Weights of a small transformer language model.
Size: 13 layers, width 576, MLP 2048 tanh GELU, 77.2M parameters.
MLP neurons of a small language model. Each row is named by its layer, matrix (up: input weights; down: output weights) and neuron, and shows model dimensions 144-399. Each number is 128 + 32 x the weight over its row's rms, rounded and kept within 0 to 255. Numbers have three digits each.
Before each neuron's rows, "fires before" lists the tokens most often just after its 100 highest values on Wikipedia text that the model never trained on.

fires before: "\n", " in"
L7.up1936:149122183115132134094088134117132125101110169119099101114107110144148158117177094132151163125142151112102124106124119103115123065109137123154105133115112197140146111090169094123077139104173179123086100144079143114153124123132161175170179106120107134107148075100125141135152093138084142175166240159121149109151133139115179164186132129129126102177129152094143107112097189135083112157061143095159128108124123140097103166110155126148094165160090134123152106166091137151164161089102185131087114142116127164104090141174129186113115176131079129141127092127159164104109173145142081163192157211114072196129145160135120086089131096076128148084146155099152198129087052184180207181117122146124135092131133134138132179102153085141113093152104072115141140177160138116104144145129070
L7.down1936:088113148109111191111086121146132099132154131128103087154085161096147158094140082118126152125148168127077150101151135129109125105111153094156119166118113093156154097134124110125129129144167174154102132105122221134215100135133115096177098169080112091134144091086095097132099071127110195147130235145095141106167106113178157157136122162139073179157109140156147054125160201138143140146037126105096102133147178136069109166124156154102186128127153120100130123119082124137164161125079146155120114120155172177121130152176141129127044171085143148134107084163134136099111137167088138164118130142084065143178161146120167107088180111122181131056149195132180173114136119143183133149137097085130153091128144175150116184122110117138144055112097121181044141140173061161125127125126088

fires before: ",", " |", "\n", "."
L3.up505:133141092147139133114121135104111139061116180124166095041155130096092104108108189109119206120162128101130180142113088088137102107153109160158089155090071172163102131035148155146109125152132184182083103110162194169096186125140152159170145135126108174141133140155157123071141185156128109138129101184088134156131153098143089078127094163189142145101063109103109130141106160106130144138122126117116117091093143109109121130104132145152115157176134085116143090160098133154174101103105138149137203117154172163136093154091087176122112118134124142130174119088131150104205143142124149106204133132103152155113157166090193125149118126121107128113144094130094048156133097096054092105102210124134054142138154121156111102102182094176169120125147165134140165104093095107125163106110126
L3.down505:061078109090117144117116124143168161117096169111155091102127123135113164111160178084095080142099133097120198117159110148135104115091134121137102124114076140114131137120130152179115092131091165182129100147091195200087159066116142148088175166113126111096139122061167065143088085193186129117109089105142111126124034181109103134154087117151109084188170149197163137142119084147169126124124077130157147088156046112102144164126131163144109135096148162067146108118146083122151130134054074106144104115113120104109130123073110159107119121151162176137136170173101121146155139118086165160105132100129170174199082103150176169131155091088069136119109067144120161116102100137126078122141159143124157173126151185136152105104110097161097100153127161143141134113141131121073117145176163

fires before: "\n", " |"
L7.up529:161143201156144217099154107096076183176145126159131130126155099152101112107139119173114117097187131113144137113084106130170144146103169110117106154105161165104184137142140148170184178148187118136134138139112109169149099086125172131098132187173071123189084165121093162099169102132111163145128131138124121071144154119102136129082140135097145118154116158101126092125142147059165093085119093077103087165102132106133101079122159126087125112098119120140156069101154152156125109142120167097147127087107158112126081162126134171140163084126054136153173131149151112119156214082128137141140132163146091208162122133133168127175129159122194093030119097080110078138101203149135142151146068129142181110166137185179164135076141138141098184152131078144151091138105073146143111170107142
L7.down529:114130090114098176133111170156097102100091093167155140054119090172192082161073091116108080080160169154158119151117112129110129132125193095130076148124167199176069140162096131138118138082136074078137125120103171088153142139109064123123100123113074115100102117200112117099125108124115142196123106063168163129119106110114131118111082139120152142081121120107102106127080158115172140149095112226080112137146082133100176184165124164106157164143167138075143130065164114117121166170047080098095127157143182116161106117155128156117127127069187120118131144170130105108169103174175182186214121143075084109145072167113089125179126184182090113089115082110093147172063112181107160138153115104094074132140175128071115092174136140122144085120119148184134126128154090091144128174143152

fires before: " States", " Kingdom", " Rico"
L7.up172:137139141121084091154123106105140151081071082114159148143159103138169123125133132108103117126126179114165096149081111083158134128201103116133108069193099110123116118109119145147094132135154144182138124108106127197113152166170159133088133164147123163123143181114182088153186094085098128112163174070133139104061165096106172169123205138143183180180148124179172181091128116159117108163133120145118083115148132126139118150116154197108147174150161084107137132155119098167190119189094108168134118141160098129161105047135109092046089150121144108161157143129102155152107161196146144114137134162112171128161124082084060174164139158102133113142111115173104142087132116067128096113135112185071146110121107107167081037107100145136069088113135119194142080162171152162100149109119140
L7.down172:140165129115082110128101135101115070157125128182063146146089134110130094112144124058167138127130165114059173117094087135109155112152151122124153179128116102129123145136138167104123161215079128175112139116120145090137103164072109130131163110180182105105106188136140170142086155136081114172124133101165156147138130151152144052113116159129118175090100126120109082077086163098060165130070115110151112136113123132108158129184123133173130088051108144117132160147126104139106144133134146094124164142063175094134090065088177146156105117128153179130179100145136137178103069077102119112127193103069110103149130114128127131145096146128150126123149041056121136097126192138117140101158107141082126174066131168148153155143120182101169147081160162117141119134064166149105167135109130

fires before: " |", ":", " (", "\n"
L3.up701:091101100091127126139157066109078147128153092157206199106122136136160144145107111105125101095122176114144156180105097136098097132168167059146173139137127134084178163103108127108141146117114085107146146106123084146137134125085134125117162096166126111066130124096174127146099099133175162159124090171133213106116097154169090180083110138138125147095165145137151045103161120116197152138096092114163142091092168156094176117140141106100092097165194136115124146107143093163073156114076129085174092109112097151048078147153116048167112134120137110092166157162115092128139109126083168122061136178101095095149064145108153114124128174080180195069187162104090133164169160110114146101122121129104218124188201185137124086111146127103107169207079160165090068156109147156117147149159161
L3.down701:150095162135128140143132121088067155163195133120120160151111167063156088170132149162129103097094175136109132132124116209096150134118135106207125122135167149166122136171107147100099091118134162132089118120172101180114137130086143134108082099151183117090108091091125133157108181074191076123177157094121117163108093096221065161150140132141115113081162138106141101101155192080161099128150169127142188194114161130167170169140135143056099172172145167162125181163111093108155119122125109102144107132144093099113089167092137123149082125128141092097167122213088067140146110115110120103095135095106182114134152152117141050073096091090106161086144137111123197084220081078126128177104136198082181148122150080161135124125155110070075167171148133143129083140124156138133200149135199

fires before: " |", "\n", " (", ",", ".", " /"
L3.up1307:126078125075167130151070135084122145125136114104089103061166075097134154107140167100157135160160158081166161100135109148062156169092127111133156141107104122126084119121157110123182166139118131171090113118167081124184173135186159075223129107161154149182140187085127121084137054133148163058078164126044096146174085140126113128186071137178118140166123123070102128096162109149132088070120104146138131136117089115157151160123153131135139148133140156093140128103092114171050136115154141119100085095159121146130190157104117085089139092130140168135159096108149135107163147156102142203157093136115087121158120089144093089105132107136166161130154130129106130095109091090209125117090130124189170157187166168104200084061119095164099100097197095163074134130100120102116153080114171
L3.down1307:131162142170153137141130098100084126098140084098085070122178093087127128125140131135121097135093176112120106126127134159092164149098068138092118130068134151110102111150170133138076114162082111104098148178096175125121181111134104090085119120134083142124160093091172117146112112141098073160101131103181154125144122115118123148131154087143148123130155153155069104143148103144125111125169144088159159188078083136114144108106160142169123124094085150139142077140111099085176158098072147099125151099144041139100170108166169142133193128076167136127102141116150099102079106137126139048164163110154154181152111105113177092117153165070145038123176081156146102133141094157178092117119047148089139067176087137123125133228100149076089150136136143172173131153135180164154064112093136

fires before: ",", ".", " with", " and", "===="
L3.up1009:021127174091130106174085059120161134122100150187144204048132127121136053130161082082091148102162148054136145116173130138127194127143146184203092145199127149112087072139155135159153092094132129172192173153140060103133152089087139123165130180106140176114149094108134098114164133134131124178144124146115093153088113130137156137157065089171190135100119108107158140058100160133134135165158081140121111101187146112131124122119150163130177119120145091132086125143146164134128134147107135114136181122127161089134151197053073094115068126138157115173149095146089153068144178149162143132138134094136104097119145084136166149151145089156116113101175124056120106121111125136101125155071138095097172132141106172223141147099111073109189113159135076152066195076137111052122141133141105
L3.down1009:113144134093127101136120057143186105113120087170126180105090194117204166079169119160074098149122125083121109157122122131100125156090100150143113107092124135092098100217151101041229165130099123085096132184121090191141114137122127141119099190131174195132105147153103123113164149110209132173121081153195148065174096103175113133148141101117105116181143145138083164057119168079150133073163123149153112114137159121109108096117100111127142156094115112139129099161114115170130102148137077112112109093112127152133153170096105109128108159149116136101146071181174131114126115185191041173104139093114165118129132112100122102099119160124090088133130107128152104066109118175155166111127141137129185146205069141105175098128154142094130120090103160182100174165107150126134119078077146

fires before: "\n", " |", ":", "W"
L3.up980:142126133151190080077142080107118108175111117065154109090154096114104129104131127202113169135137122165157114134121127099135113144138074049148100131117150137086128119095143095115131148161144158124106100106085123134106156107141151180134119085113072110132068126088085155094123188144081167131101145099090180057115174114131117088130110116102097101139122151167144095142107179098104129111096155176142128134094110104072176147150124137170117106124147122107109095124059131158159150154153200141123142137147085113072111131154156104157138211154181165104138178117169094128189136128101131161123101136078187034217132124165143114141156102127167166209096128106124184118160129128157165091157109068110134066126152133187099122072163081101078140130129147140121120150144136144128144125174133
L3.down980:098122126162143093100135084088103128128105058071142116123149177131139144142089131156202122166133134182107087142146089120120117131154099141132112117051174069111116131083119128113160117123185125087120121122169091120120147135098099128077087110118110037123125136139107132064185101109120161099115078154121142138123127148110146192111131099166152094123125110109072088155168151108191111115122182149121167141095112128094070131077127088188088103169083124094128120116111116093219151175157119145125126125110118125099112151183070085124174136151096114089096120144108156179027106111151123123236116114144152086142159077143097145119151154072121144155098139189190131111155104096188132150125125076126110126100121132143095144171158073131129122083113128093152062150114165125131176121142096

fires before: "\n"
L3.up490:093160150163141159115117088139178199131092093178133105126165123114106142081118206116083176106175157100152162120108177095154140095162151086063119141117117082154081111126129122175129142119143057139110139166075111076175101153151173131134124149146081134166149164123076111158142113080117118098110130152154122108127170190129100105146015127162208182084189095110133101078117117069082168102089191122123119135154110148130136136153148184114149145093144110140169150113130131109129122092182133130133140127144075213165152098133134143119097150148139127187221093110139155119123169085078162158150108135115125141101165169118176154203093083143194059078129162184171109082184147115159153165208123108110136132118111134132172132140046110112095130138115115156118112117110145159094101123097148
L3.down490:100130128161122129065187092212201144140145092105170130145184139155109151101109117166112151117149143094128116094170088158070072169089161122162108157127141141116123162116121127117124127093106106126113144135088176151161138132064182128144109164129182145174128149125119167109129136112124168150145103121128105109103123195149125188157053065135099113173087139126084093141080173141101204113103104161156137227087098132134051103130190097150104138156130188122128162091190184109125144088136078152125114128116164144098157130166158129123121177151110148141111128087108131214177138130127090130118138138092124157113175140133168103180102116117180166126090100143117150125073103105157148148130177094118121130108158129108105094134174133126166133152088146173209153161141127111175151178164066

fires before: " of", ".", " and", " to", ",", " in"
L3.up149:041126092106160112094181161125064169116155175110183113117158166156131085133118042100139129091111092123135158111093135146194086168160095112147146100174130141112130096100116069084114145167162098107146164119110078080121100123101146155056059122095133163205200119120145124087147171155094147132184150157089127146161140169091143134119158136171136084054121103081124083147119114053094092196111127120097151112164150138132157101130106097134129132146117151190141108027136094135071134145112128169125113166133144167178133184085126136190124131135162167159172125133136120083117092162129128109141159167124123119153128164176136106151147167075070125069172171100129137121153153105113105170105123114120050159151166111138087113140135073122146136099149116091140139161099094106182178145100034
L3.down149:078153095077141147109153116158081116148183035158111049095139124196113106147151099119085110103116059126130068127121091141159093184200094088158130149169140135123167133144064124119165123185087145191111188138127090066125090114163168197114115146075125117132150100119087114098188145121119143155136122098153161171107105151128148166163120164157138117118127061060070120196147106054096111185152152135112114141117146160124055106114123134142145136114123117146111100151137145135122144155143083094126127160118073120136196160123159147155115155087151103142123150130155090129071096180218178139147089154121120119125105130106123142147108153134160136173151119126102139087139156117128134125154152084143129102052089116133178141112112107136116165159078166155143164166101143122137164079147051

fires before: ".", ",", " in", ";", "\n"
L3.up1329:152124097168183165073130106108141152087163139159163114158155141090085124070114074109102161147133129183147206097180149180116167122077170082091113164183136128183156111095169096141166132075139157199104121127113127167126151067130182119194102165138122160170109160105166172135122125146104125126112089177088111151130086141156082098083085138198113118163067116099128190152147143144153090110123074201159149163197126059153145157132191134119125163119084123152137127153092176104120127107126133173113134145123099097085132170081164069117148118147119097153186107032033089141166086184105111170115192157129095081126115095155178109136125109110114058146127091107143181119146147089141133085126137094119082123079183107134109063112123169120097078095095144135126149084065194118106141150150155
L3.down1329:114115130113149118129109122085083170165147145117145157152132112171144103116101155122133090183107125118116110141126118090097164123110120179103162167109115235128112133116146181147132140176075153146173148132106141165138121152120116138106084178132103105148148122145161160119098098066092098126113112123177090121143137119150081137123158158110108114140114169098134047118115085143094152112154122137173173182089038110174150149106109105122117131114127133045151130155175104121148149144068084081138139085106101111116148135175127183144208158055151116108114102147134130107140107151077133131145163056115119186080066139214104114095172081075061178112110177100120118153147109120164099129113107128139092049143130140093124099135093117121141214170122132133139122156166124148102131191157125

fires before: " |", ":", "s", " 7"
L3.up1936:129135129086119135138146117122104158127140075171185127095107169080163117071104175139074159086139156064125157132132086095117127158164140112130181183147119183098154115105139126160128125124119112104103144156097152144046157174124128157157127110133131119093143187137090104150118186096184122166089153125148108090182111126149155164153134116099158101111081129114127140177108143091114166160102169131131212159121185144136139165087132139153108073146101141151104103068156111125112143101100057159129146105148145140125151138162138125089164115146169156142168136130157081093096042096098165066121147113093209151110145116171061124082162127114063184135069135144078090155109155123141134143156136200162192129176130131140174110097106121118202091123182110205096136109195161174129137161115111
L3.down1936:108106143137099124134134161183077109092111101149106193071144077123173136142126122114129103113132125129129152149097133107076141202099155137136132107143151140087142129024114170135126195142109125147075098137118161118122105090160121132112111109109181169109153136111154169160115161113157137126116111041138136152193102111119100146175124171106214112136151136087103159171175133114133140132139141160156172109071175099023121148152142133155095104158124148142148140121098140159142102122111065076199152076146158181154150118174097109147115121163166157090087118114156065110101116151112115064143099126110125189134188114168162125138084133110121133184129114153144104140134162144136072138160133094132113182167077111159077130143099110082121178129197137199154135163101187137137207114133100

fires before: " States", " Kingdom", " York", " Nations"
L3.up1604:145107130112113164119179137134111151093120150116124151081177156131081090109142196095121112094177146092128126171148105058060091080090120075183136142122109127142090145185144151154109145138131154185092141104128055166175093151158141188141128115160158155103153110115118154110111119140167122154101134140128135124123152118186110177089137077123161144135123121116158130138092135090098093098096129145119126087122156119083122159087147080160107142179096068155150113118122127105103101158113168134093171071155136165140118108095175071111106158120133174158118102052080190154174184144173147077133157193126163087110150161141095188194124128131095090111083110140129176127195120108176099094142077122150106141177070073206096146075119110178111140132104154127089116135127089101125175162157133
L3.down1604:172103132190095167194104124125090148124173096152083184141148129115098125145073155113142152142125160099106115193139140048157135146130151108075068153138164106086072176129179160072132097200161130122136179150135113165121059128149130160101198121114128113088176150121107125129174139119106123124065092161112170126127141145130123150059175136087044133116113086168176092145089175157156111197126163124139141122189126168188174158068168075112117129156153177110131190149164111123148104112077161121103143137168123060132168113100129139074178114107101128120118144157130138177135117165193138144058165112112121118171151144156146179148157162132135085129139118151094116090171121134181101117083163104094093164164072088153059104092075075154144123078143165134123168075187119153055147117115135

fires before: " in", " by", " to", " for", ".", " as"
L3.up698:137111166159061126106148164062107106144093153137147091127143130178132120129120136146123123096091104104180152148144073114181151146123100078126127124070180116135139130153081120180114095115120104133143089139118153093099203087162177068141116125160172158136146098103110162109133115154081100112138056122099096159089109149102092087104150127113127133079133139115101147238145089078131124111161158093106104133138092145190171129149069077106080145092118137156144126113093149055064113104110115124113135165127197133150126141117149068138046114106076160156135137147099117088176154102115144125121141106116123125133138166100138111164147085137208094152140060155157159141127120106174158147166133133127134130147127116170149134116162129090099075131109139152176093171185159174247118078089175
L3.down698:184151121108102115135120192131116126075113141111137077160090171132095114116145130185080113137148065149120125077140114142141185126071140083140122147157127123128141155102171114120101118116159091184124109128150134102089093152180085098061128141137093153115133139142141121097155107064124111138040164095092149100121110112168149184170134118099053115141131121084130126052134107105178124163101120106124085174188215170177054110077152123123125043176052192106124150094176110146132175189051161170159105149165149088148141085199120138148131126186113145120135158165139150120133177061116141137126116114076132155100105164105131167189137124119130147062150101165098144129154155145186183065069126130187091135109155116145136092136181155136158112142144151161124136141109113141193101169137168

fires before: " States", " Kingdom"
L3.up1623:102089052197154119227158088173108162130145169154148206207122119111136155085085115077159108091161134132174096152099143019145096125142070128131147167073117141134075126163136180154081125174136112097085079105101076113113125160133212128103159130153172109170126078150134124100144105104145129117103115165119121123150104118103123123143191114093115143133094110118089143123096109105063157146121159184102045125192122135123119174166088106125169137099108096142083113129140172167156107147136130118111189100126168152160139092137064120127165125122158150156146088113139122156182148110079098117139136097131115119161160116186149110103118128090141099126148167102118145188178138109143134167114081125125160185159091096203111062061168143162181108181145186128149149097154098157133125147114133
L3.down1623:088117102123098164093123127145094135080094151171160144177126159140082115102111153122154103114173114134209166153156157120155107107091110108115114097130171143141056083147170145124107192097112130144083119127108086176127147195111119099142084164180091129135128172154104111147161130122102154099141107178127163122160116095100068091093140107129142153095105136079160086146126127118111134149156142158116090171147103170129094177113087118179084208129074142084120139150087140075152113182103123195130124134108154160127110050172119131186165087143145129138133132159143153124145103134135107139173070111146116107119180180152147146100113167027148158154183106142151106121095086147142108118171109129150073152048082109168121104115115136149124077174139134102188166097134151104123140139133124

fires before: ".", ",", " in", " is", " of"
L7.up92:104064169158042154184118142051198158204121141171098152155075078132108133100167095140137055108144154156135164084146172085170133117104178145145122155035122155121138127153130079090103148112116127102091138165086146089134111152155158107171138138114158133131173122111097160149128147108158118138113181064107091117132175100164134082073062114109141125183114153114124143148180169156040071113136096097102128061157100172128105116078150155160135108098147129139142120113125120139081159083146128161194092092135109148145154106147099107130136174131084122169113094088118119158136115107179147118124162185187067094126115108156115124155167120167139092154115139095140133101064128136132089130138136182079127143092095184090105099127112163081073145065129107153150080163201163114199133138145165
L7.down92:068155105138102173116115174118150169109138181092116106106114095144127071113141125159098129168114168192124162141149182128167113097121170153184144125111156142191074102161096114055140119114069132111098127151105103089070124133177118113167146124121115098101178131119138175030110177168139106139163120095161136085105142084108148154124099114137116086098065102057159122122176134136098075084140134150077111140080138096175128070083167137130115124100111180136164166092136095115175154083155136143127086124106094125129147081131126186101134139088090138155064130112105128138092071133118185139096086095129072179147117176120082126081161131152148084113139103166154106137039088133175107140136159091165165132093144111120132109085126087184097132090132111125140094126147117148172125115075154

fires before: " |", " in", " on", " 11", ":"
L3.up137:116054153148146073127137122109117103178106120140128128111117178140094101085116082071081154128185167095159175131146175172140110178161127103168127131169132111088164113186147103140076183115118090102148136140095153100100112171125113143124122149134155159130130111108114160076158157129167148074097138102068173123140191122097129105136123091147153136160086148079154124145138164133110136108092109084059137132122125104175126107115173140164115084119182097100095152105101141114111158179102134142108102048097135145117146124143164131118118136163143156102195113115111122079136079114108099178117149116070155162101149137134157079097126149111136117096132145093119142116125145109105139130112179100198056111165136158162150138117101106078125042168070144176156127063101145103079151147089149
L3.down137:110119166128146162085104100091138086136098132091119108151121102180124168149133142137146129137117138112095168105144183146130120191121161112181174103154130100117182143176142148216178106153160115084144127131107142113089089159125136116077116141068174044137150133076134093101128089214129160091099099085114102138093180125143163116100163113143159075165144020150123075090129189116093143150130081165050151098127148107182134074162167120181134111120215115128123121126126071103190167154103136154120160142140129149181141160114147162125098151166121139140117181128099103146130080149128108126127194107117153216145130061078102102142146080138136087141128096087185106145118113140076115098140167154137132131121135078118145152074080079052143175101128165133153102108087147104086135072062161

fires before: ".", ",", " and", " in", " with", " of"
L3.up874:051079176146175078167175152102137098113153133148150124139164111190119115108144116140136146070151097090089142153124127134110082132102112168108153088161163181098141113109150152123168139140187129191151148132105097148131096135158197080121068099079197171118130152122073154125192180117097137091093134156104080130152099106144080101151114100112141072075108124134145106117123095102129129153144138088113161160107116147133197139146119091185125022133154138138143138127150169110110130090203187186142147165113126075164119168117103122133106127130123091094098131114119125168163138128138132115144122123139101174053162100094168086152181127102112129107088071175129143148178127142097100137090097076124105133173121136180104115153084115139120161079108115103113154133077193118163158109110094
L3.down874:175147170157095119112141170163176169079168120153086136122142123176095113095119137123191145123132154118120135072077107134097139126155163113128074174103031113117088231143161166108128153125141071129177080095108173104204150095168140156112160144079091162125144147101128159168106113171127088105078073105167142137112081109118114158159172152117121131192152129137161119112178093059182176100121143127136100061165153150061150111177086108121115114093116157134107094125181078127127114152116105141166103114146092160142147140143163164124114107085109168181134175138118101104131133132090114135156159184142178096153085146159134136186170189142089151104093088159162151123085133128119147138125122130085201103139118149187127100138172181164081129098109153137071212099155128149157076141134124

fires before: " |", ":", "N", "\n", "W", " votes"
L3.up225:135150169132082058115056122131172148103096147147102084145117086091155141111109152121102173108110133145116197197098127161116115095190174070186075138146134102108135147125118192116099136150128105096113124096114114076142147124145080158132086084097077074103127161097139206090169078118097108183086173096127135119100184154135102090155135223174102120133103176081188152104109138119110144075118104079165094141095163088090078161109137139129134041084173121101114139089137109197095148177114126123162122119122115122048075132083156198164074087174153112082085111105144163146115099142112103124114204154103140171102115127119057088136095155099136166158095140158187108118163111137112095088161087146101058183124121121143136141176117112134155133136167156192122107122125188159111155167131145
L3.down225:185178132169156090121087111133128131111140125117090112104078135094159143141074192124164149101172099111082109134111137147122057153161134102078120137129117085123211113144152146148102113176135120108141120130112099135082210136148129081130086089078054097111064108095101146148099154127110161143157176065145202168142137193200170094155150117124191164116147172105139078132057119094122162091133129116137140128170169124123157156191113115135140120125176132118091166085125117121101161188118097155108121102171188112164138154129129179145112158131069092078143083093158132119160097113117130093126173080105111146098091099162130109092112141118111111099155113131198117145118188165112108143161131103127066156124113100108112130129107128169159112186172148106133092101119132217135147122065130

fires before: ":", " |", " Pitcher", " zone"
L3.up1237:122132123146072142191171105126105160116121114129100174113134056118132081098102152114132134084118118152102158204128131124140108148092136121154150145122229150106108119158127124114103149112153144100118167106166082111103167168118155138122127112099138090132121111099139122094127112097082186139118145121065124109157062084173134108120122146111118127072131150078093176139156154069135094152114165076114103134103147098094158197122118107136119146110163135090094158146088117151153160157122118103141110154142132151095099122165106152160167145175120138123162162134117135182102148157120095100099096131147123167109120139147127174180117071128173132137126137109128158155111094047086114199144081166123152117124066105113096218141118179076158135142149122170104090102166159161192146072135187
L3.down1237:110159107123107153163100129131091054129116118103105158072127174101152061203102124100114163134103152122163143051152123156101145194182176134163154146164207114206155117137141152183141122132122112162177084133091165151168108126101122129153106118095101099116065100071115119081031162142099109100089159110177112121142149166121146136125125106074122086135116161160116162143142163116107182122183106127142209133096192040086156121087108178146147131160100114129121242121165104123148108119102132137211143131082083139099194123065128109131151146127088116129108130108144104127076117110155145088142090089138155094166165145105106110090141107132104103168138120104105113117179123165121087118172111088097124103079097135068122161159079158131129109089120134140118167133156187168156074085194134

fires before: " |", "\n"
L3.up597:126109165186110122105072111130136118123099118123154132129102161140133098088092109122101091178182116146143098109127153116075141108099122104132238095102183084114087092134155089117121126161169134144130122089193140092142198109160168136116097112141119133092132136183146219104125211134082128119099119142102110130088173133091147092169102161122183129183090175113172152153147136133078127127159117136110106109122111089096150130108222146121147190114112086117134170170140145120118218148084132114129058120110122088121087212125119130084101107068159145184171116108094097170193102126146137132112122155120159132128143152151149122079074114148148147100121135135146116116082089148087107194219191146096132178051161145145111145123124117122108160175055144140189131109116129111036121124154094
L3.down597:179137098144104134107146127137117113201124091174178124146139125131120114073093161122147141188127140078106167136183085179151127159156125087134130131157124090133157151097119054088118103113168114128113087178172117195113086141177133109113116190079102047107096138085086157105093092166128079064127110124174166141160127145118129060184085108158158147108125142142134122162230143136097114121160124142116150126183102061179110098115154132139081147153115150107183084115102107142024100202135139074039112090122133124128142188105155165161110175113128088116127182153122097190134144135121075179064194123081178144164170133158128099160140108126118115135108173147096139178154091089135097102171096130150111093085130113148116140170142149109143080074120125145108147098125100123071099138167153

fires before: "\n", " |", " ", " 55", " Private"
L3.up748:211144112129161133078104061087113112091133156139162118096141116113088136101092104160164147127182121111116110082144144073104152111074160170168169071113121163104109115154096152137146116064097188156112193127158203133100170137169142114098129127122148163091140144089138166137148137082032171067085161120116143161129117108163069115175155111130148162147168121146148104112101145073086113106131087226121113108133113106148196120157153184065164121158144102190132079085226110136081163198119092155127124137116113102130164115125117098111123141060174153163149134101141117166157142133119060177075155109117163166175140130139146063073168145179138135081196090173148155158108054105146105128138134139136146097129132082176171160132157111114051122152094135151168136124167176139143126111113097
L3.down748:195101114097107114164102057116128148132104091111150125164140123192131095100100076127085125158127131103167121109110121121132195153125123148114135135154103113070102150139157081090077134120126109131147160100133135181184131151153112091124062161122114083137119133077099183135121171156088068114109145098150093112165122145137110134161104122100113128190084154170081092186217092057086181073130151136098140167135114093133044135137170169099133162185141110120132137188100120142088091165110097176110080034136123093136147127045176182153096138127135075159107146086114132105114147145121122151098151094145190110121156195156143151097177124118115154134096168135082189126125073126093165068137143133163144097068146093132124129137159079178173098090093134179168096112115113073063096105162136

fires before: " |", "\n"
L3.up273:167125163170148118135122135124103157147034093132176129072101092165115170081135085123104129169139143136165172159130133094136120160113038209142116119150136190111062139125140152097154162152105157102076121135111126104172185144088175139158217114107129110167184152092073119114072149099124152124075092128070157156071176123098149062132072144106183193088142202014117117048091184086117114116079125136123136104050186123085165093169111135095170149129171176169166101126158093143124119141187118145101122119181118154151157158077135110169118104153091145079126037169144112106164112130167125147200131120143092117096132152157146119127142166114164111135102175070165163129157141102105167081144120099174103115195071103093112153115116133141160134104130122145155157123222126079155125108120134
L3.down273:132103134103068124101114104161127100126105056088108149103166108168080103159084178152100096193085106159161151117104145120138104117118161133153188099117085144099086098084161130148086145172166125112102105135114159146104126215128105130053123134110157099185123144124138194144098087065138172122094108135103097115083141123099151122131171165154153121103010213157091089138159138168109096151169088118085127147140086133144095139150174109116123083101119159134104108113108126148129090088142090106122059123131165160155157155110122193062131137161066142101111113140068110138059093149107059202162162117134164135131141108079125176182200135139134140136137142139095135126143165084112141086177144124113137124157196112099109148101145172128147128100134189137176138195126133092089102108146171

fires before: " |", ".", ",", ";", " and", ":"
L7.up1395:125114137142135100106156118116141094117099101110152126126126100148167110104153100131083098128184144135089162161045167149172150177067158086118094107104142145093118115146129107112134121099133170154132140124093095140088103114105126123111086139142102120144157136093190174161139143134194171156142166142148196128118175147107143133142135172130143128112099211118188154135121123132110117048084166112153067141114149152103105131098169091112061162081144124118155129114177086118190104094159130156112154124123118154116174167061145131097141148059085120127133104130156122158140180100147113163149150148173026106084089106083111123082195150092146146102165150118123152133105161178133112153196174135073106110072127123162150088108157120087101155054136063132148067117127130180188132116116129
L7.down1395:122146058074119157133102118147154126121099125130142158121100101188157189143104099090139125142115180089116163139137077162077123118194099150128124169155133101101125103109112161109095149132129115139139125137090126097101128117118141144103067114134114130082101166108090141116113146144139121149187088141134103141109166119128117131091120085134103173125107109120119146113144080126125169136131107119112151147100103191149146158078111136139167152108068135103092185108101137054161099146051195156094111172159111174115123144129200084144156118100175160132168154102114099168072142099133147118130119164180149102121196138063128136150147055064133120145108145130186153166163108120166086115152144090168093140151110131142159164146056125095128169100132168115112113165127182175104236147121132

fires before: " |", ":", " (", "===", "==", " in"
L3.up697:119095134124100150180114080163113121121120161082118128086144076058120169107130136091168175133138116132118170168088133096182181116141105119180115115087121124102174112046098085121164166112124217118086154104141119119107101143143073141137112145102094055115104229130188148115154118140134122110173160084159150084127110112156132118120144073070084107159156118164154156126102126058188159099169069116172175109119117083192141115180084141084133080160158148142177143101143153148099130170159192121156176147138149146094173119118112118094102165106099104152208109154099140130148126112173172128163170106169089160131115138134056141078138114144138121126148174112141037193118111099152133134150118176122098076162132119120080170047135132172138073063188150166095125149192168133126084162114110
L3.down697:108123094163101125119075080103076105146145107148138092148158120142110111152175171143141139112147101110131092212127094106134177113133058081091139090095107077128102100136104110130083157127186125139101158158195181053124094162137096137141113111105127117115137124089180144160132157147146151193113121141151144105154112116136171146175194098118140128145083141116110171124130141093105120124156080164139137145132106156073123160079097161087163097170107147112163117121113130097059092178166198118150135147135142123132096067084150182125146119143127177129117087160127092109107115140170182176131108118115093122123102125152112150127060123159200083145151132123125081069172115159132118116152166124163087111156211107112087095100097122074091051142160088168159139158114189178183145160074158